Weights of a small transformer language model: vocabulary 8192, learned and rotary positions.
MLP neurons of a small language model. Each row is named by its layer, matrix (gate and up: input weights) and neuron, and shows model dimensions 0-191. Each number is 128 + 32 x the weight over its row's rms, rounded and kept within 0 to 255. Numbers have three digits each. A neuron's up and down rows have the sign that makes its largest values positive.
After each neuron's rows, "fires on" lists the tokens most often at its 100 highest values on Wikipedia text that the model never trained on. A number after a token or word is its count.

L7.gate367:151133151167149158110157071135091139090096152055134128067112145131100091131215095126122133126125106102115085176108144131151107151073181085108084085106210154091148168118095158076103118111126155173061141120150084151132108119151179180126115199125109091120077089127130149123063153097079154161118148108139099158122133135146073126144097099053089149110130181150121118090162116063112118176126080090114145168134179120166130143113152129101123160130137136134080144123163125153205173125116075181109093131094107144140091098087127122180099143180134142091116162138142099049166108085132129121
L7.up367:061127137173106156101178146147096125181061135117087136142131121114058145075110142098119115134127147168134153148114151138109117156085116104113109095102120138139106148172129107107079154153090149112160109188180123143048166175160067128101104115118162116052122113140127189116048169117134131126191139172137162107104127070098132131136102150145097087096144167091110101143162142092152146134107063092167173191144154109140088150201154100138156033155164142125163092142088134155058139174107118104129110129149157096151101113150080114089121183136157102133049099134075128127129105123113097099
fires on: " the" 30, "," 25, " along" 11, " on" 6, " \"" 4

L4.gate391:106158103079169079115105121090097104160140118092123146116176125099059119103085091199128155160191151107140184170181103115127128139137143122107177183106114113124112156120134145208161159118122148143178113099135132145181127129094111132143097059169134135087156128227173100135149130140117184213114088185090133123186127099112118123150132118095174125090116087164164160112120088135158156102179140125160165175148127121101180145177160148138119090161152147134165138146200174113063124116074168114117094190101124138097085124152093162127146074165120108137094110120166158134126156151105153082
L4.up391:118091191135156149151112162119107052100097123160130115140135123111159132103105105105070177172128153127177113078170124104158159112127199156131173118052149087142175097166146111171183125083126114182121103169138136140066116117126132041157108086152140103143137155111116096119189166187122164130141069155104143133133119151113160076104118164096161125097147110111154095071140158122116128111071091126156128125069095101139143171159177122133121152144158138111126109120072147114155187129065153164144097147060079110106136129110140145102103218139131098048138115155083157144091150103126062095
fires on: " |" 42, " Town" 7, " Rangers" 6, " basketball" 5

L4.gate483:095072090165134074129138131108134047109121111108126120134149108126162166133170125127157117095172139159152125129141149106175100081155125118191100085043127097080071078113126158142147123117164158154067132140143147139135100114148086193129159180184141176113136113125063092147107183077113102113151123122137149099084146116092117116129181126129162084088119166107149096106167160136165092131082116105188099128139116106146193142120174109115069134167104134117132131174066116077138090109075142137031183113107092182102086131113154153110154186129153176108097094137072106124101091145071136142
L4.up483:096069162145108085107146142153105121104107091104138157108154089106116124128073120133161119136107144130083112088133083130103147170109103090176096113120081096141125139135101144148092149093167149146084094097144159135105185099142179109161118187106179132134088200150078122121141150131129145181139069165182149168117202131055136080140143105116148106177115186103143106089148080090114197091119145106130102152157106129127206075118140133181149108108105147127073117185091160145142137153176083149111106148109134108139174113128102141097144176123175186084146047147193144194089155156168157118
fires on: "S" 21, "s" 20, " served" 7, " finished" 4, " Party" 4

L4.gate284:107100125099169170176128116099111104127105120143163139106134128168150110103127152084157145105166132125148130083111127122083164091149122116111113135140142083102135073132110158111072102012131098166137067138149123125133067163101170118116120153112093068147095136122151113147118142163069095129135119147108133175147205088169102178100178175084096180118128100097141126126148124162121168146114176171050097095164110094139154129022147113126151178145131106174121113113087162073173101152103165164115134124126170069139118119109077070120089137124058114157136147128076134047165143137099169147
L4.up284:110123088115167163173102113136141116147085080133124106108121101122157105152106160109139130084160122124085025132144151133198115073166181060146153162147128179125048139164096148139128082118148139148099117122118159113131073139129101117159166085083123111156154118077124141039144094116124119112139128080135145090105090109131158150030209139079110107155091154091135162139151081183146089156137105180112131172171115134135114143136146165110136115129109137196146180133113185127222123137188184167138189123093157097087124138106095100151127150126118160131148103146084121115155119120113145087
fires on: "'" 36, "gu" 5, "qu" 5, "ug" 5

L4.gate346:113167168076111111145103085160126166044139112179137190157104128125174120095175089145112121150129137119117085106105107121145131117107125137135126085138145130141150083052099151157166163179132122175177103119174066147144083134128127132102120157118164176151098121077155132139129131180151165094172178140152144123128183140155095114142124125127065084152120101147123074118111079156152181096163117116065141144163162130157150112089161141151168189134195068161120154189071126106107122092115154115129071160091141180106150112153102203104124121122117169035144161204121125075125122125166110102
L4.up346:055136128167183066100101061144116108171110094135099122140081172111123156142141151158151093114075083158119127137141170176150117191152135161089151171113123154137112178114132123079116119091152152187140097145126111139100153135183112114158203116133192124083109095131057062088118104117110168181154116162105150137186111121141105130124083125179143174117127117146127120080140102170148121067127167169193067128133115146141139121223122154114117094102202075065136165109152088173103120157104156128136142130139090086132139125174134112094173119129109090140121132148139101087107147202119176111
fires on: " his" 21, "born" 11, "ci" 8, "zi" 8, "st" 4, " record" 4

L5.gate351:200154115186111159111134143132126162148221145095105164138110103061075147129093118121179131164111108104093108137131179121146155209103154120111118144142180129158157096119130093201111134121102139159119047123124119087155122132074102104181148114128106062052121138115127099186150109154143110173116137125153150104154079083106091142125117148135101172116136142134137119160143078122170168070085134071134145137064166117166158116129104139127082134150154161146098132137109177119119125191166155072139095087178157148125144153105102169142098117169134168093159199130130083105189164085158071147
L5.up351:106125147113179170152132093106129163133124110102124129115144067174175134089121173130111105056078162098094120066082143053069146170134153119145109118129175075145151210118133190167137093105108113098122140141136131151127089114167120045123081109135149161144122155100143129089135108149122131179124097110159120090107177165185154106114100109111078117095109143158200116104103115103168131081116124101131126142127186139139123100124167092131066141075113090118162118167125147158147149202131153148170124141108111066118134210117095090128149155117106145063167100107117035129159158163119179169
fires on: "." 27, "F" 9, "V" 6, "K" 6, " US" 5, " NY" 4

L5.gate69:196113040135106072109079143129099183097086107142123171128163080176109112158100120242152089127129057138147156181125100140160164118148106110128105091098131103119148139147089096139158161142090113149139159121149110098111165097105120044142127133106135157096134122137101161130133111144085097160126119124068099109172155112110139106096150179147144133124137111146094169152159137156124150101106109098101155126059140121113132171157091124115132226194146135152149093134167098139139080117061073092136158120117135132207168159097170104145106103191114174142118056122155100092132081169127137101
L5.up69:092141115104128117075142132176133095127112153088133149115150160114221132165086157135159081130096135090115160121140110192102153176168163144161168100101136144145165146120110125186120119150123132177172118157128133145167159127186149129181120140104061119166195102137116166136116155101117107067151187145060090165157075147048100162169113133099104138098110151105098151167135104068113130135120136121057086123145090156105148109119131118164131087167128155075114120162145085129108118121098124133210144181114059138103134116147130143136161167168096113220102052180179124148148156100099153129
fires on: "c" 27, "s" 18, "id" 4, "it" 4, "al" 4, "en" 4

L7.gate60:170165174100125160163174079134151048158077138172153183188086140139109118131065106092187125159078125130112162165154149122151097143182148176161153083084186101131145079093164113153152128075087153143151121107128109137142153155113072133134134158154115094108145139067123113106101165142130127109191198137130144132082117150097069156085148117103137193109080158132166133140059125167123131135142116101063102110149198164090195148122174136164121121096124119135073110142155140121048140141099141155163107109158106156123114104126156095121097101195134142147122141116148153141186161097132184175
L7.up60:125101108136126082065126127149127120115132163075142145070101150150113183119125070139128162125094115179167094163140109135123125129154207149147052110159084162162097106132144101145066112117208206147135136113117121106217128153157169152118151099151099091083096174125146086131119171129075046072160097113138159074133160136097149077060172148126138124066143150098043132109163156131146170140131126133134101157185177150123139116093216151091137118124182151161141142120126150098170128109172143125145087110127121131084116099111066138120116156110131136137114141122112141115103066130104077116
fires on: " (" 21, " dis" 13, " dist" 5, " ent" 5, " det" 4, " is" 4

L4.gate72:120111121153098138076204166142110134163118115101130128105156115101099101156119113082218168161112150137129171130121160104121154136154170125053137164133065184086172160157109072109126110151122150114035153170169098131103155096144106153142155097095112092165146125108211154140136069124108109122151156164076143114162126118153061171156172108109157121210148112162142116139078164149148098103084130114151149156099155135152163131182128133132135135167126196119139174195133109190067114123153186127202150159122167146122094128136122153092118124156148073146134083137118098114087162145131185133
L4.up72:095123136101128157106158193144074173101132129138108082091164132177114162151117174137144143107152106126140116104127136139185123109076103165110094163105151189155120104113140171188137147135094129093121147122128156084204193123100199112059113093118145132107153103069138071138075131145096119129159145107120173130129158198070135148142160142158096140133168137150152118109141175149100163154035088154145127145108154164137142092097135173088094089108127125171121141121056148163123220170071141150054159125100106161112175145082120128079131114176174075125137099091132103107138152131145076145
fires on: " who" 32, " that" 20, " which" 18, "rs" 12, " members" 5

L7.gate334:155139090089147155142102165142082166140096144173132090126125081121053158183159185107115172110177165162128105129158143169130094130149150101125102099147115079123130131134096115141117155107112140107084114124136098188094102139110138212082138096083108117148131146155134152132089180149096128132094101139101110148121134164068138060114100119103096106106139089192176061147114124128153108041110134106106108149147109130080152095149192171087123221084101055099201101181093166143114112143089148092106109165071129095077103096139141136162128144094170123125152151116162125103077115192156129112
L7.up334:170130179103137073158182085093112172121133147123134121113140151092100116148139173127094069109120161079161077125102152161097181072131160116208109084079180084099117091116110166161144135109155135136129105105114166113084139146130111079105084100117142147115123095075096151115184177150084103120138145123149109132123179118139148164100183232133129103179074139158145104149152145137050096135116081115143153124131157095168148115085165150127061117124199170084171116168101158139166093091086104090130130058154134138124143128156167133134165191082189150106140137117120124141130160200131130141
fires on: " St" 16, "M" 15, " p" 10, "S" 8, "P" 5

L5.gate297:080098149105133109133139171135113130109094140082097081158068156181105136137129183051133126084178121111151134115125141140091155148167084122098134109088123098151069128091128158109163118129159080133132175135159123135143097083148123120090143142121154151122033146144169057135031198106082117120112096106114137065193123172153126140124094098146148138143111096138129121103168126058104144096139081205172122077121146143183140161112167079093111167136144190161071111171109158123095117067164153110122156120154157106132137110168138160153158109140106130103086069091120154157156139112086127070
L5.up297:110113127084104110139162108156156162131128114126119176098131136127124164174133126185100132187124125168067122123127183041106154085154135062105133093131140138157189111142130099104142158216104131095174126106166098198121157140094129115134081091146078121063134093167143093093139118111087163145078121161174167087182186145170142134121140111052163119157125119142121151118144137053085139144089131096106173124095127120103158151089116112030099152112134152089081089159121122098122071102207120103155098128133125094164102137144128089140208094098138154097132089105120120144117145131117068112
fires on: "S" 23, " as" 16, " gra" 6, " p" 6, " ex" 5, " ch" 4

L4.gate419:129136132163159236119181121135147175144179107078134100108133137138104142091158142117119097118124119100156083141152119111189107123148131153098172102095128143149165088121115143161151126165201115110178122176127163159171156072134150140167112163143098129171170209130136126105091133170150158100161088124110103103086149120125158147128141165136163172064113097075126140185178121121120132103139065145171194113088072145122092142114139125100113155179116115111174104144196173146152136204084170150101148115053121137137155145143079104135121114117174072163153162098127121074160066124134058137
L4.up419:079078143131115105118151161167165115077081155218167090114130158193099168118087129165124117159171116180185111143147133071165146145105121175123145132139109110150117093163168097104121121166123133116117083213120117172098110129094082157123084182137072149060138186136125163113100105130172151168139155113118103103146144148145111100118140141142112091185116106124175134094135172133133130170126108101113149061132148136133096111137144119174120089183100166174107142153150179066116156115045126184182158113126197138180174122173111066168131113157155094149085088138132075117117097096105126112
fires on: "ti" 49, " also" 8, "ography" 4

L7.gate57:173147090096157104113165050128139129146095084110095153162155195130144082132152116114157108085128081114081176119124170085107122041177101144174172120153082103127120137152103162112168100105090149102131167104155122183122150123135093207138100111105094119122101107105144141112146141132159100099037146150130133133130079096111114121088233097156079104113086114140120103171118094129124148111145090229062172144163134129095113110116079135128150181155111178137113141132096118106130127151108114104103096100080175071134153125111103164121144141124166104114169123122115216167174080137133096119
L7.up57:143132126112155165202100128189115106114167094145173150108108124103089092179122134154090121160091134072048157094089128172171193171155115149202095115073119160169134087141096137155136151115169094116119174104154146134101144145104112115088106135121134091123111104162170165145124142099126120138186133120158169105126069128101145089126125138162148132095096095109104139104081218094138135147059126116111120129130123143202148170078118143121160148104188130084116135132102129112159155090114092139159131175148123101110160128155137136142084091155061219111189154167130151077099196084183135087
fires on: " a" 38, "'" 11, " as" 7, "omp" 5, "usc" 5